Part of a small language model's weights.
Size: 16 layers, 7 heads of 32 (1 for keys and values), MLP 576 SwiGLU, 9.87M parameters.
Architecture: rotary positions, no biases in attention or MLP.
MLP neurons of a small language model. Each row is named by its layer, matrix (gate and up: input weights) and neuron, and shows model dimensions 112-175. Each number is 200 + 40 x the weight over its row's rms, rounded and kept within 0 to 999. A neuron's up and down rows have the sign that makes its largest values positive.
After each neuron's rows, "fires after" lists the tokens most often just before its 100 highest values on Wikipedia text that the model never trained on. A number after a token or word is its count.

L7.gate443,314,260,204,182,205,182,245,219,201,123,246,204,210,287,195,148,102,287,182,174,203,242,270,188,238,203,184,239,153,159,222,230,226,210,182,167,210,228,183,147,221,153,228,116,248,166,178,183,224,261,156,167,180,239,173,227,213,159,162,159,143,223,275,182
L7.up443,179,228,250,254,265,222,254,149,224,206,181,202,266,176,199,165,147,212,225,182,194,217,186,106,149,239,149,134,202,172,208,144,183,263,168,176,163,272,147,170,172,159,252,168,118,207,130,185,247,253,203,171,236,195,218,163,219,205,138,132,179,164,167,163
fires after: "°" 23, "11" 16, "." 15, "19" 8

L13.gate350,162,139,164,246,226,159,184,223,230,245,199,243,175,230,244,156,190,224,176,173,251,206,206,202,141,195,195,227,178,215,202,136,156,250,173,202,188,240,186,194,189,198,187,181,164,240,208,240,258,126,239,193,222,122,164,200,233,166,229,223,155,257,228,189
L13.up350,190,240,169,136,218,220,170,244,260,166,272,224,244,188,279,198,238,208,237,150,181,131,219,200,146,188,161,195,248,243,205,214,165,170,156,175,195,231,213,157,196,206,175,157,171,288,173,167,144,239,165,202,229,209,137,214,222,240,180,238,194,289,202,148
fires after: " |" 31, "|" 24, "\n" 6

L11.gate573,191,124,134,240,163,221,115,177,205,171,241,212,215,244,179,133,213,162,189,225,189,247,217,98,173,235,205,187,226,231,191,183,223,225,193,191,251,198,157,253,190,177,135,203,238,226,227,233,199,230,187,241,257,232,258,174,190,247,208,235,217,231,233,231
L11.up573,76,123,160,198,131,215,213,186,181,141,235,200,178,251,209,155,222,193,222,181,274,264,227,254,221,272,208,269,225,291,183,173,153,188,119,162,246,232,170,232,280,151,208,202,176,164,207,208,189,229,236,145,250,221,234,215,268,196,196,231,213,116,208,203
fires after: " |" 32, " B" 11, " T" 11, " j" 4, ";" 4

L6.gate163,181,219,204,202,173,204,234,148,223,228,204,153,188,233,146,225,255,190,194,170,223,246,285,189,149,181,129,160,254,191,289,187,241,218,235,244,248,226,164,143,208,127,209,159,202,191,220,211,183,174,248,209,187,245,199,187,169,222,254,235,200,228,197,197
L6.up163,236,155,214,240,209,209,257,137,171,221,206,143,111,235,193,270,224,163,185,198,200,205,127,233,191,176,152,206,158,244,173,171,244,171,243,235,197,179,165,227,289,188,203,208,194,147,196,176,232,175,203,202,241,203,103,200,149,236,235,175,234,214,237,242
fires after: "," 26, " of" 25, " B" 8, " in" 6, " Charl" 5, "=" 4

L12.gate537,285,216,211,148,145,202,183,181,170,136,280,211,204,211,174,159,175,228,149,184,196,211,177,220,206,202,187,104,251,127,252,211,221,201,115,149,117,239,131,238,224,218,264,238,223,254,164,218,276,192,227,165,241,229,144,194,177,243,175,275,213,220,203,243
L12.up537,191,219,236,221,177,258,235,209,218,121,226,195,247,263,202,131,175,179,215,149,224,242,174,253,213,202,155,160,171,172,207,261,214,167,210,189,204,250,202,247,183,258,145,113,214,184,223,226,187,176,161,181,204,210,254,176,270,216,159,159,211,221,178,163
fires after: "19" 52, "20" 9, "18" 7, " his" 5, "15" 4

L12.gate151,178,318,259,149,203,222,220,237,266,213,212,262,186,175,176,213,134,208,224,180,219,209,169,147,292,254,232,189,139,181,187,165,161,187,203,187,235,193,215,135,246,237,197,251,176,177,222,238,281,174,99,167,224,178,149,245,223,229,171,185,123,274,192,107
L12.up151,217,220,153,210,215,172,167,163,200,218,237,127,253,246,190,215,175,195,189,233,169,91,126,180,133,162,237,205,187,254,175,301,177,163,244,219,133,229,160,185,175,154,174,220,199,202,146,207,133,204,190,157,191,191,204,173,172,208,180,107,229,232,216,222
fires after: " " 73, " (" 18, "–" 6

L10.gate12,201,244,134,233,136,210,188,163,197,202,148,144,211,285,174,170,174,110,120,196,138,177,200,177,229,204,246,296,191,236,183,181,197,189,218,206,218,162,148,204,220,188,240,189,166,176,204,201,243,238,169,183,266,158,173,184,187,180,204,229,261,177,130,167
L10.up12,191,206,211,222,158,288,152,193,114,196,162,243,275,207,243,199,199,196,233,141,254,217,162,179,174,164,194,195,215,176,235,131,207,247,193,180,163,237,192,208,236,169,156,246,197,162,186,263,222,231,216,189,250,149,198,211,187,165,206,220,240,270,140,240
fires after: " B" 37, " b" 9, " R" 7, "b" 7, " M" 4

L12.gate26,242,244,264,165,173,245,82,209,336,204,193,299,202,222,193,223,249,188,178,200,243,179,202,172,202,229,197,162,200,224,184,187,245,136,202,184,135,239,170,220,186,273,156,262,172,184,248,201,248,196,236,201,230,169,199,207,226,176,173,208,195,241,156,208
L12.up26,156,143,165,235,209,215,198,153,167,157,174,178,188,177,188,142,211,177,199,159,155,142,164,225,208,211,159,173,222,205,169,185,157,82,196,218,158,176,192,211,280,180,239,229,156,208,179,211,204,205,221,255,233,100,179,185,177,199,255,213,117,181,248,215
fires after: " " 27, " (" 18, "–" 9, " rec" 5

L5.gate197,177,239,262,204,207,201,156,212,219,191,229,220,171,180,134,278,224,123,205,174,150,131,227,227,198,157,200,208,218,160,181,214,206,159,202,122,261,265,180,236,155,126,200,211,214,114,209,197,161,104,217,165,252,137,171,232,159,166,232,185,239,236,196,166
L5.up197,194,188,244,238,177,203,216,263,222,150,243,166,210,178,238,145,269,242,202,188,212,234,228,133,158,114,188,297,232,256,214,287,201,160,223,221,223,187,226,208,159,236,181,144,275,177,175,240,256,132,185,168,195,206,250,201,234,243,229,201,160,180,207,239
fires after: " p" 25, " U" 11, " P" 10, " sim" 5, " X" 5, " ob" 4

L6.gate573,210,272,176,136,140,189,175,168,205,154,241,201,211,154,148,175,296,170,220,157,185,143,95,194,144,221,190,220,156,211,217,238,193,198,219,178,211,273,184,170,133,191,172,223,168,188,189,198,257,202,152,203,216,161,216,143,160,183,190,308,170,263,166,227
L6.up573,190,222,103,205,230,243,236,234,229,190,222,224,194,199,200,161,141,197,270,177,198,219,268,237,191,222,220,283,156,270,177,161,225,102,264,154,206,155,206,154,153,129,131,169,205,206,238,225,139,147,241,269,161,185,286,214,197,226,223,188,158,184,167,186
fires after: " p" 42, " P" 7, " rep" 7, "p" 6, " and" 6, "op" 4

L7.gate322,219,182,214,266,235,172,215,173,250,192,163,175,208,103,177,179,269,233,226,212,141,265,171,131,250,156,228,133,145,313,145,247,182,202,203,219,236,253,216,227,198,205,252,156,213,206,271,189,212,215,171,246,239,159,160,213,260,231,189,170,183,232,158,205
L7.up322,221,233,200,223,199,176,191,149,287,214,199,154,202,189,215,126,210,235,184,243,215,213,134,167,197,187,213,126,233,205,203,215,184,255,199,187,324,231,114,139,247,215,206,249,199,191,241,220,215,299,167,159,201,162,199,203,284,232,162,241,242,185,211,154
fires after: " m" 23, " M" 23, "M" 7, "e" 4, " em" 4

L9.gate402,237,198,261,160,167,223,218,183,213,210,197,197,205,230,265,174,159,168,239,221,142,229,207,195,150,204,209,262,178,195,242,205,225,215,157,148,196,195,227,210,233,221,163,245,233,211,196,187,185,130,238,199,234,152,219,227,191,227,227,234,205,206,239,171
L9.up402,209,192,235,168,181,186,183,168,233,253,197,192,231,257,248,80,214,167,253,157,165,214,266,210,171,109,172,218,245,229,215,243,181,229,120,189,158,203,205,246,274,173,271,185,234,187,144,110,296,221,160,284,210,192,167,212,215,228,210,192,218,205,249,240
fires after: ";" 41, " P" 12, " |" 11

L6.gate12,192,242,193,212,245,154,199,130,236,137,168,248,278,164,316,224,223,194,134,170,162,248,221,170,208,187,231,130,207,196,125,260,130,182,157,220,187,237,168,249,191,179,147,190,197,245,232,228,272,232,161,183,79,293,234,210,127,206,146,183,172,228,198,173
L6.up12,142,210,245,188,145,254,212,238,181,200,199,149,113,195,181,200,153,217,253,198,236,208,196,247,184,237,274,164,187,208,132,110,178,248,194,232,179,184,249,159,195,211,147,263,167,174,209,184,178,176,214,316,213,174,174,156,234,263,226,229,224,213,225,200
fires after: " |" 16, "\\" 11, " p" 10, "c" 8, "|" 5

L5.gate496,200,175,215,167,246,229,217,190,177,206,213,193,193,270,291,246,161,185,208,236,173,212,207,234,160,251,244,217,194,178,215,218,121,208,204,152,219,185,234,190,146,225,214,265,208,210,220,261,192,211,159,86,201,213,125,301,260,182,176,171,170,204,178,164
L5.up496,264,180,190,222,154,282,167,186,140,173,190,243,222,261,193,200,138,219,276,210,243,155,227,232,223,179,207,227,255,190,271,158,163,216,236,263,196,191,226,211,121,165,183,238,198,122,197,215,157,215,201,134,254,229,203,205,168,219,213,167,156,252,262,180
fires after: "19" 29, "20" 29, " Women" 4, " subsequ" 4, " Men" 4

L9.gate43,163,200,188,200,168,162,192,158,167,231,188,177,303,149,224,234,171,154,172,263,196,229,196,232,195,148,132,235,101,312,184,237,197,235,186,225,143,153,198,173,205,198,172,174,235,175,261,212,200,218,192,186,279,218,154,239,197,255,205,175,196,211,104,196
L9.up43,197,178,188,139,105,172,248,145,266,275,152,190,204,232,192,214,206,250,183,235,211,232,96,197,185,193,224,272,225,189,242,173,253,214,177,187,152,217,219,179,156,187,219,169,230,234,199,164,119,251,145,240,229,175,222,240,199,191,247,200,178,250,176,202
fires after: " M" 17, " m" 9, "os" 8, " R" 7, " D" 5, " S" 4

L10.gate151,250,249,148,184,272,180,175,228,195,147,210,241,169,236,249,165,157,150,251,211,272,206,151,175,121,235,126,131,206,195,144,236,214,168,227,179,160,183,170,204,230,228,169,257,234,197,154,203,203,221,192,225,233,191,248,224,224,200,205,197,197,310,193,201
L10.up151,247,166,196,207,225,173,173,149,248,177,183,231,180,164,226,216,239,203,173,308,234,203,128,238,115,153,178,260,205,176,197,200,244,180,222,136,234,208,167,174,217,188,185,204,175,104,177,210,85,149,146,241,247,182,226,107,219,202,184,250,226,212,204,173
fires after: " " 43, "á" 7, "é" 6, "í" 5, "r" 5

L7.gate301,264,153,225,277,242,193,260,177,188,203,203,207,247,234,228,187,190,161,152,226,223,185,203,166,258,184,215,121,145,213,210,274,156,257,208,246,181,153,202,201,236,166,212,192,182,221,212,255,201,132,276,252,222,193,121,193,272,227,91,184,283,148,129,191
L7.up301,193,229,254,262,152,153,207,152,228,206,226,220,233,199,191,164,153,225,213,216,176,209,219,289,140,152,217,169,234,206,187,186,209,204,102,215,209,212,152,186,202,127,235,205,220,202,287,145,164,244,186,228,202,235,281,240,174,208,166,225,223,176,150,150
fires after: " p" 18, " sc" 12, " m" 12, " sp" 6, " in" 6, " t" 5

L7.gate342,305,216,216,266,195,222,147,157,196,170,214,195,265,237,242,186,170,187,201,159,217,144,179,153,147,214,116,131,189,262,158,237,226,245,220,182,192,164,191,193,235,181,191,240,142,255,205,144,209,251,207,166,239,164,178,195,234,159,237,140,198,297,267,161
L7.up342,214,240,207,220,231,243,178,240,140,187,182,207,204,273,204,224,152,211,195,271,270,196,222,238,197,222,191,138,243,224,167,135,208,164,243,207,198,209,204,234,216,243,176,97,238,181,196,193,162,176,166,217,182,188,207,224,234,274,173,224,147,228,183,256
fires after: " " 91

L4.gate177,290,292,212,159,132,173,175,206,263,177,231,165,165,221,272,212,229,232,194,185,216,197,238,195,243,141,160,236,265,183,230,173,197,225,207,164,193,229,195,204,193,220,138,217,159,236,208,141,153,215,175,189,228,208,269,191,228,176,215,193,219,166,263,255
L4.up177,225,227,249,177,214,137,252,202,141,243,257,251,243,187,197,148,246,202,166,194,205,223,176,196,296,208,212,211,258,235,170,216,235,203,221,201,242,232,189,190,194,207,245,176,227,150,137,190,251,275,227,139,191,212,205,252,241,243,207,266,255,206,145,246
fires after: " in" 25, " In" 16, " ex" 7, " con" 6

L5.gate6,223,250,179,208,162,188,196,213,158,189,172,170,244,193,230,204,177,190,208,152,205,186,232,245,251,175,217,120,267,223,209,331,247,212,223,193,150,166,213,232,232,158,184,203,197,229,292,124,244,186,249,159,232,222,252,195,249,254,177,187,222,166,160,244
L5.up6,180,147,192,176,263,149,206,171,234,231,209,216,190,112,188,201,283,181,239,144,232,234,179,207,161,247,243,168,254,249,243,207,124,159,257,197,162,266,212,172,175,185,182,219,232,206,222,245,180,231,185,174,198,276,160,225,194,168,205,136,280,158,174,247
fires after: " R" 13, "," 13, "R" 10, " M" 7, " E" 6, " T" 5

L12.gate65,163,172,140,135,170,248,162,182,179,230,150,210,189,177,165,267,188,241,241,180,228,187,140,243,261,223,269,207,181,239,213,250,227,154,197,196,207,196,190,154,285,177,152,200,241,169,241,180,230,220,224,106,216,114,129,210,237,281,258,169,210,240,177,150
L12.up65,175,193,320,221,174,138,212,147,208,243,168,221,298,174,244,139,224,147,235,190,211,184,123,136,209,210,291,204,214,164,189,240,114,253,221,225,209,189,194,234,206,184,219,163,214,154,287,151,147,271,251,152,206,144,201,203,200,155,213,208,208,235,200,216
fires after: " N" 18, " M" 12, " n" 8, " m" 7, " R" 4, " C" 4

L13.gate187,198,189,310,259,205,228,223,141,213,229,242,233,182,160,222,185,165,202,204,160,253,218,251,150,240,231,145,218,236,198,242,147,185,262,203,184,213,183,208,197,210,273,150,228,230,221,183,202,183,201,194,221,221,217,216,177,255,111,136,233,209,190,273,244
L13.up187,218,241,170,195,179,231,201,150,183,229,226,227,166,189,181,204,125,169,208,185,209,184,256,189,131,194,171,253,234,173,192,224,239,162,240,157,243,164,178,252,192,119,157,215,152,169,136,199,232,191,168,114,261,199,159,137,196,169,177,119,197,168,229,135
fires after: "19" 32, " (" 20, "20" 13, "18" 7, "15" 4, " " 4

L13.gate56,171,202,191,227,190,180,252,133,162,211,199,196,253,212,222,150,233,220,232,205,284,214,193,200,155,182,154,184,218,190,148,174,200,233,191,195,185,237,165,147,188,249,193,240,182,280,192,223,242,184,201,251,181,206,111,223,213,270,136,200,188,215,163,233
L13.up56,197,174,138,199,121,263,128,241,224,227,216,263,177,154,219,117,238,130,251,192,163,174,209,259,171,204,176,173,210,211,222,147,174,245,208,202,202,91,127,169,158,185,133,257,192,215,147,228,183,178,185,206,209,243,156,219,193,205,283,202,162,198,215,148
fires after: " " 33, "–" 9, "|" 9, " |" 9, " (" 4

L6.gate503,274,171,185,149,195,209,247,118,168,238,193,192,188,258,274,171,213,204,293,207,231,216,163,224,179,179,232,186,145,200,145,233,151,161,199,229,160,164,233,210,116,215,140,168,184,201,191,249,193,254,195,221,279,216,206,155,150,170,173,257,196,258,265,149
L6.up503,174,179,230,159,113,167,141,230,236,173,164,173,213,227,297,208,223,139,145,205,294,193,143,206,236,191,188,262,243,188,147,140,295,188,190,151,207,210,208,218,200,198,126,196,160,185,241,238,230,177,154,244,137,261,188,247,218,178,193,213,117,205,167,209
fires after: " " 34, " |" 25, "h" 4, "1" 4

L4.gate144,164,238,168,203,186,216,172,194,208,208,200,236,195,163,279,151,234,264,162,181,234,173,247,150,173,233,192,253,152,229,122,217,275,176,177,264,244,204,129,231,288,225,181,140,227,259,213,149,180,205,140,152,160,208,132,200,263,244,166,138,159,261,131,266
L4.up144,173,157,234,230,166,121,218,242,130,186,341,226,212,168,252,248,166,172,108,198,212,206,185,201,134,210,179,241,202,186,209,239,180,301,154,191,255,218,184,225,203,167,202,227,225,272,163,165,210,190,216,192,155,179,239,213,212,210,146,188,207,194,261,212
fires after: " n" 23, " S" 20, "S" 16, " s" 10

L6.gate153,228,243,199,134,221,140,212,215,174,178,172,178,132,228,216,272,206,211,210,231,210,208,156,247,173,241,211,186,152,250,235,224,215,212,233,214,172,166,180,252,241,171,196,200,183,155,189,138,189,218,308,157,177,231,294,184,149,222,182,175,180,230,199,198
L6.up153,239,184,221,151,214,152,258,220,160,180,136,204,125,229,101,265,207,189,171,228,112,145,180,207,156,236,202,187,203,247,182,220,213,194,182,256,146,145,170,220,264,193,219,213,196,205,196,193,185,229,263,194,218,317,170,168,109,206,241,258,209,174,210,187
fires after: "," 32, " United" 11, " New" 8

L4.gate98,175,181,216,219,243,157,169,182,198,142,203,159,145,199,124,242,269,236,117,209,226,185,204,236,244,212,181,170,170,209,175,141,236,234,191,225,243,175,162,177,244,248,189,253,177,138,149,180,198,234,217,227,211,257,170,222,157,153,213,229,215,155,224,197
L4.up98,141,206,131,258,237,187,80,161,251,105,244,160,216,241,179,235,128,222,105,244,214,160,202,270,196,155,179,194,167,193,183,86,225,277,215,175,237,196,154,193,165,260,162,183,203,182,241,175,162,201,172,197,167,202,197,216,221,133,261,195,210,163,286,253
fires after: "20" 34, "19" 30, "18" 11, "17" 5

L13.gate99,169,229,257,117,229,181,162,212,150,231,170,201,205,231,167,211,182,168,205,185,173,163,260,162,197,182,188,196,114,181,80,166,246,200,215,177,184,154,231,155,208,196,219,270,172,180,160,142,153,231,219,137,210,174,202,173,224,256,207,141,218,229,172,274
L13.up99,195,230,225,120,183,181,199,229,182,134,242,165,229,186,216,197,152,124,284,230,193,213,224,167,267,174,222,203,88,193,228,92,162,238,235,244,190,120,169,195,183,180,203,237,172,280,190,186,267,219,262,227,162,194,202,146,182,168,186,174,259,232,226,206
fires after: " " 38, "″E" 16, " p" 6, "″W" 4, " n" 4

L13.gate330,249,183,231,155,160,244,215,159,120,152,263,204,232,166,186,224,175,189,268,143,137,191,257,238,224,207,252,278,223,156,177,199,244,140,156,149,206,144,76,220,212,235,314,188,283,205,185,221,164,152,197,222,181,244,210,113,273,203,207,216,193,197,148,206
L13.up330,194,246,232,232,238,233,207,260,218,196,267,198,199,103,226,248,202,213,86,160,200,161,136,185,184,225,254,250,182,175,175,239,191,179,217,201,245,192,253,147,172,223,179,191,173,154,194,123,226,170,247,81,168,188,297,175,225,197,158,189,121,151,244,240
fires after: "19" 15, "N" 14, " (" 11, "20" 7, ";" 5, "I" 5

L6.gate211,274,251,228,213,242,177,148,247,141,222,178,149,223,185,242,192,206,164,198,209,241,156,221,190,129,149,246,127,184,200,195,259,236,200,161,181,213,167,140,223,256,204,195,245,189,203,207,167,185,187,212,237,153,287,252,148,192,158,160,212,206,214,218,222
L6.up211,101,207,203,163,226,153,202,232,154,243,229,207,177,199,151,243,179,159,165,263,226,173,158,197,242,169,211,176,173,211,131,207,216,259,221,220,228,246,176,200,247,172,204,242,237,222,196,220,202,218,173,213,209,280,168,195,232,185,156,291,228,159,166,208
fires after: " In" 27, "In" 18, "," 7, " since" 6, " of" 6, " in" 6

L5.gate515,158,210,272,221,218,250,226,186,198,179,243,238,221,238,226,172,216,175,228,273,169,269,185,173,91,189,195,159,229,239,195,145,274,240,212,187,276,218,220,250,239,164,300,183,170,248,231,191,211,253,174,309,202,225,227,206,177,138,176,238,253,251,287,205
L5.up515,205,199,243,245,155,299,197,147,170,168,171,224,170,173,124,271,103,203,168,295,207,160,264,213,154,157,201,197,246,197,188,108,170,240,229,93,227,117,207,145,242,164,206,193,192,189,211,277,203,144,220,198,255,228,187,228,257,170,212,244,217,197,162,138
fires after: " W" 15, "w" 15, " Gu" 9, "o" 8, " Sw" 5

L7.gate548,210,217,138,215,164,106,174,223,124,200,204,256,134,211,158,190,213,150,228,167,277,197,164,230,194,206,220,185,200,110,179,165,197,289,150,197,116,170,173,273,197,240,262,149,241,136,150,132,139,154,179,242,142,301,204,172,193,171,251,170,159,163,224,209
L7.up548,173,283,132,185,233,276,194,239,275,108,209,227,172,215,132,307,198,188,200,131,206,165,230,218,156,233,212,157,259,186,182,167,202,170,222,212,157,225,211,140,188,195,149,157,244,147,191,210,130,208,225,195,172,239,162,151,250,191,210,243,152,193,186,213
fires after: "19" 21, " United" 18, "," 15, "18" 8, " /" 6

L12.gate234,125,189,163,189,187,119,179,174,210,231,220,206,206,220,218,204,248,213,223,136,169,285,174,187,194,157,184,179,203,187,264,218,159,263,160,167,265,232,190,180,258,223,254,218,200,118,168,194,238,230,238,236,300,88,123,242,202,156,177,211,213,246,202,202
L12.up234,186,134,243,146,164,146,115,214,227,205,225,197,201,197,164,166,194,157,162,176,198,273,205,171,217,215,200,214,213,213,211,206,128,164,144,199,213,166,177,163,253,150,238,318,99,200,140,210,200,187,170,197,219,204,154,219,150,209,216,208,197,234,220,144
fires after: " " 37, "|" 19, "–" 12, "10" 4, "11" 4

L4.gate65,199,264,204,258,223,223,170,207,224,217,209,258,191,255,179,115,207,182,166,144,199,192,208,206,182,179,217,227,238,110,181,173,233,176,191,234,201,183,266,257,226,228,173,190,169,249,201,181,189,246,217,251,210,200,154,213,153,184,235,155,161,247,219,188
L4.up65,136,232,206,216,181,226,209,227,219,215,203,226,187,176,253,208,203,193,195,184,207,159,173,261,216,233,185,179,232,158,197,202,136,159,194,212,212,136,211,196,179,157,241,301,113,187,208,131,175,248,233,245,223,216,186,195,188,243,240,146,112,161,273,180
fires after: "C" 14, "-c" 13, "R" 12, "D" 11, "c" 7, " D" 7

L4.gate113,135,207,104,232,214,227,208,105,212,189,212,222,226,223,226,175,190,181,181,245,230,162,139,178,229,217,242,200,179,258,252,248,211,255,193,107,237,197,196,247,221,123,191,230,251,151,155,123,209,209,155,249,193,157,249,188,260,155,191,212,183,237,133,130
L4.up113,226,241,199,154,266,292,120,115,202,190,187,191,170,208,174,217,211,196,235,221,201,216,225,279,203,189,160,151,171,263,166,254,241,221,224,201,132,170,182,164,218,243,180,207,251,159,243,306,200,208,205,213,270,237,305,239,166,246,111,186,137,161,160,231
fires after: "M" 13, " T" 12, "C" 10, "el" 9, " G" 5, " K" 5

L4.gate561,195,201,261,190,127,139,291,229,189,214,186,233,141,174,138,241,205,274,141,187,189,102,248,152,140,129,207,205,183,188,232,234,270,235,183,181,248,217,215,112,256,175,211,164,200,185,231,187,192,249,179,247,224,199,121,223,183,187,131,170,178,213,264,190
L4.up561,140,173,211,225,116,208,223,203,145,206,231,236,244,184,137,198,124,225,179,173,205,239,232,145,114,242,214,184,180,193,196,197,215,245,210,238,284,160,257,181,202,157,258,281,177,166,245,163,140,242,149,222,207,202,206,198,184,242,130,226,198,153,186,207
fires after: " s" 28, " S" 14, "ss" 5, "Y" 4, "D" 4

L6.gate244,262,197,145,156,175,235,185,304,160,234,209,232,171,208,228,217,160,222,177,204,161,234,286,162,220,197,170,142,116,266,151,155,168,145,251,236,228,183,203,126,245,203,205,161,145,155,192,212,118,220,189,184,223,181,212,155,169,212,249,173,185,238,311,156
L6.up244,158,224,161,175,204,203,282,131,248,203,179,209,270,216,186,274,187,144,201,231,165,234,186,294,176,167,233,262,231,221,237,206,196,206,120,196,226,208,188,213,201,232,249,230,194,229,190,197,238,179,238,155,142,248,197,243,218,180,177,227,185,245,160,213
fires after: " |" 47, " " 8, " As" 5, " beh" 4, " as" 4, " Med" 4

L5.gate53,203,178,176,239,165,188,164,217,153,193,251,274,221,227,247,198,192,180,131,144,188,213,143,165,131,177,141,220,221,190,200,141,259,185,189,128,144,162,223,138,187,171,223,167,217,239,251,224,173,210,198,204,203,235,181,132,241,173,195,187,198,227,237,270
L5.up53,238,253,228,250,111,297,214,165,99,124,295,149,197,192,195,213,136,165,243,219,156,216,202,201,239,159,235,248,130,219,179,111,184,249,219,168,144,136,174,233,147,244,207,202,199,158,142,197,212,293,191,202,247,175,195,226,173,256,182,230,193,162,200,211
fires after: " L" 13, " Gu" 13, " gu" 11, " l" 5, "r" 5, " tw" 4

L11.gate8,228,210,198,223,223,190,185,192,203,162,226,243,151,224,220,266,200,254,151,161,150,204,232,242,160,261,217,170,174,185,225,194,202,194,243,157,214,215,201,247,169,208,249,199,198,207,198,219,143,194,267,206,160,115,193,244,213,191,150,146,254,224,325,259
L11.up8,201,198,157,175,197,162,187,193,203,201,245,156,166,167,170,176,130,303,208,254,176,130,193,196,232,209,277,172,268,195,241,182,183,248,163,188,170,206,199,267,210,193,191,151,256,205,185,215,120,148,162,162,165,202,116,206,220,215,178,292,171,236,209,267
fires after: "20" 32, "19" 21, " as" 9, "," 6, "18" 4

L11.gate10,243,259,182,231,196,228,216,196,148,104,148,252,207,210,157,262,219,148,237,264,222,254,219,206,183,188,178,202,125,117,185,240,185,239,203,187,220,186,129,247,207,201,261,255,179,185,194,173,237,198,219,219,125,222,183,242,174,176,207,243,193,138,173,169
L11.up10,220,240,184,189,205,222,258,195,196,269,303,174,208,153,180,153,185,214,170,125,209,179,158,228,132,235,155,228,141,149,231,230,245,203,220,230,209,259,228,182,171,128,230,188,177,195,213,190,251,205,197,158,213,173,167,275,159,149,249,243,193,221,199,147
fires after: "20" 34, "19" 23, " O" 7, " K" 4, " " 4

L12.gate304,203,242,141,178,181,192,213,240,186,100,256,108,216,198,80,226,180,262,232,167,198,186,188,179,197,221,153,155,193,180,177,211,156,159,139,179,188,198,146,180,210,215,317,212,196,215,202,247,223,218,272,210,244,170,208,216,178,207,203,209,164,210,123,226
L12.up304,237,172,282,209,195,153,131,185,216,182,151,213,214,187,202,183,154,267,147,247,242,220,204,144,172,271,197,219,162,244,200,237,171,207,181,168,268,142,209,181,202,209,196,215,171,192,183,256,162,199,165,252,236,177,213,237,203,206,197,170,181,193,262,227
fires after: "20" 41, "19" 7, "11" 6, ":" 5

L11.gate568,221,171,201,122,173,160,179,242,177,234,253,174,224,274,205,172,226,202,181,184,193,236,178,202,150,164,150,166,217,202,264,188,216,173,164,103,173,275,167,197,186,155,184,193,202,196,182,213,231,232,196,185,238,148,245,122,191,183,220,258,270,226,250,133
L11.up568,202,209,221,190,153,167,185,194,275,192,263,124,182,248,186,230,209,149,210,217,205,215,212,236,167,150,187,257,292,186,197,153,209,193,188,251,158,194,180,189,196,146,227,225,206,188,219,234,213,211,231,167,189,216,159,177,205,262,220,224,252,159,191,182
fires after: " " 36, "–" 10, "|" 10, " |" 7, ";" 6, "," 4

L9.gate13,178,170,164,279,205,207,200,108,156,208,256,232,210,172,187,205,161,176,180,269,248,185,157,184,163,139,193,166,228,207,244,205,179,207,117,224,132,219,246,213,174,111,161,195,190,220,168,141,175,166,205,177,150,187,228,172,236,248,129,182,191,140,193,174
L9.up13,182,204,212,274,130,237,201,215,216,186,132,193,250,212,166,154,199,185,130,194,262,266,257,225,222,78,217,192,199,277,252,303,186,187,196,190,228,180,180,289,201,194,171,136,284,133,196,236,248,211,211,299,204,199,164,211,149,219,197,199,198,248,274,204
fires after: " K" 15, " H" 12, " G" 11, " L" 8, " M" 8, " E" 5

L12.gate215,277,226,203,247,128,242,254,155,223,150,253,198,162,204,220,144,143,221,188,204,197,236,218,184,182,208,284,178,153,122,188,205,197,192,247,209,185,149,80,195,184,259,174,189,191,155,203,165,176,153,170,242,264,189,256,92,224,171,165,240,207,232,140,220
L12.up215,208,194,245,223,188,258,219,183,194,148,205,142,160,128,185,154,204,186,223,240,173,190,192,177,173,255,159,177,188,268,212,256,240,136,224,192,168,134,190,185,255,174,163,175,202,228,254,194,175,257,227,147,145,169,203,236,208,232,220,193,222,132,231,248
fires after: " " 30, "–" 18, "M" 5, "|" 5

L10.gate360,171,120,199,165,232,251,235,152,183,130,202,198,181,244,209,226,190,198,188,200,189,184,164,315,116,219,259,177,171,243,279,180,254,221,185,207,225,227,258,239,234,224,222,218,190,217,188,165,148,233,252,256,180,218,204,180,213,238,227,155,157,193,225,236
L10.up360,191,163,177,216,226,209,226,174,200,174,219,212,240,200,234,124,247,237,245,224,166,186,241,239,127,151,249,188,258,178,214,212,231,104,187,235,234,176,152,178,162,259,183,199,243,309,202,175,116,122,192,233,218,241,246,174,165,116,207,237,228,210,270,195
fires after: " d" 19, "," 14, " do" 7, " did" 6, " does" 4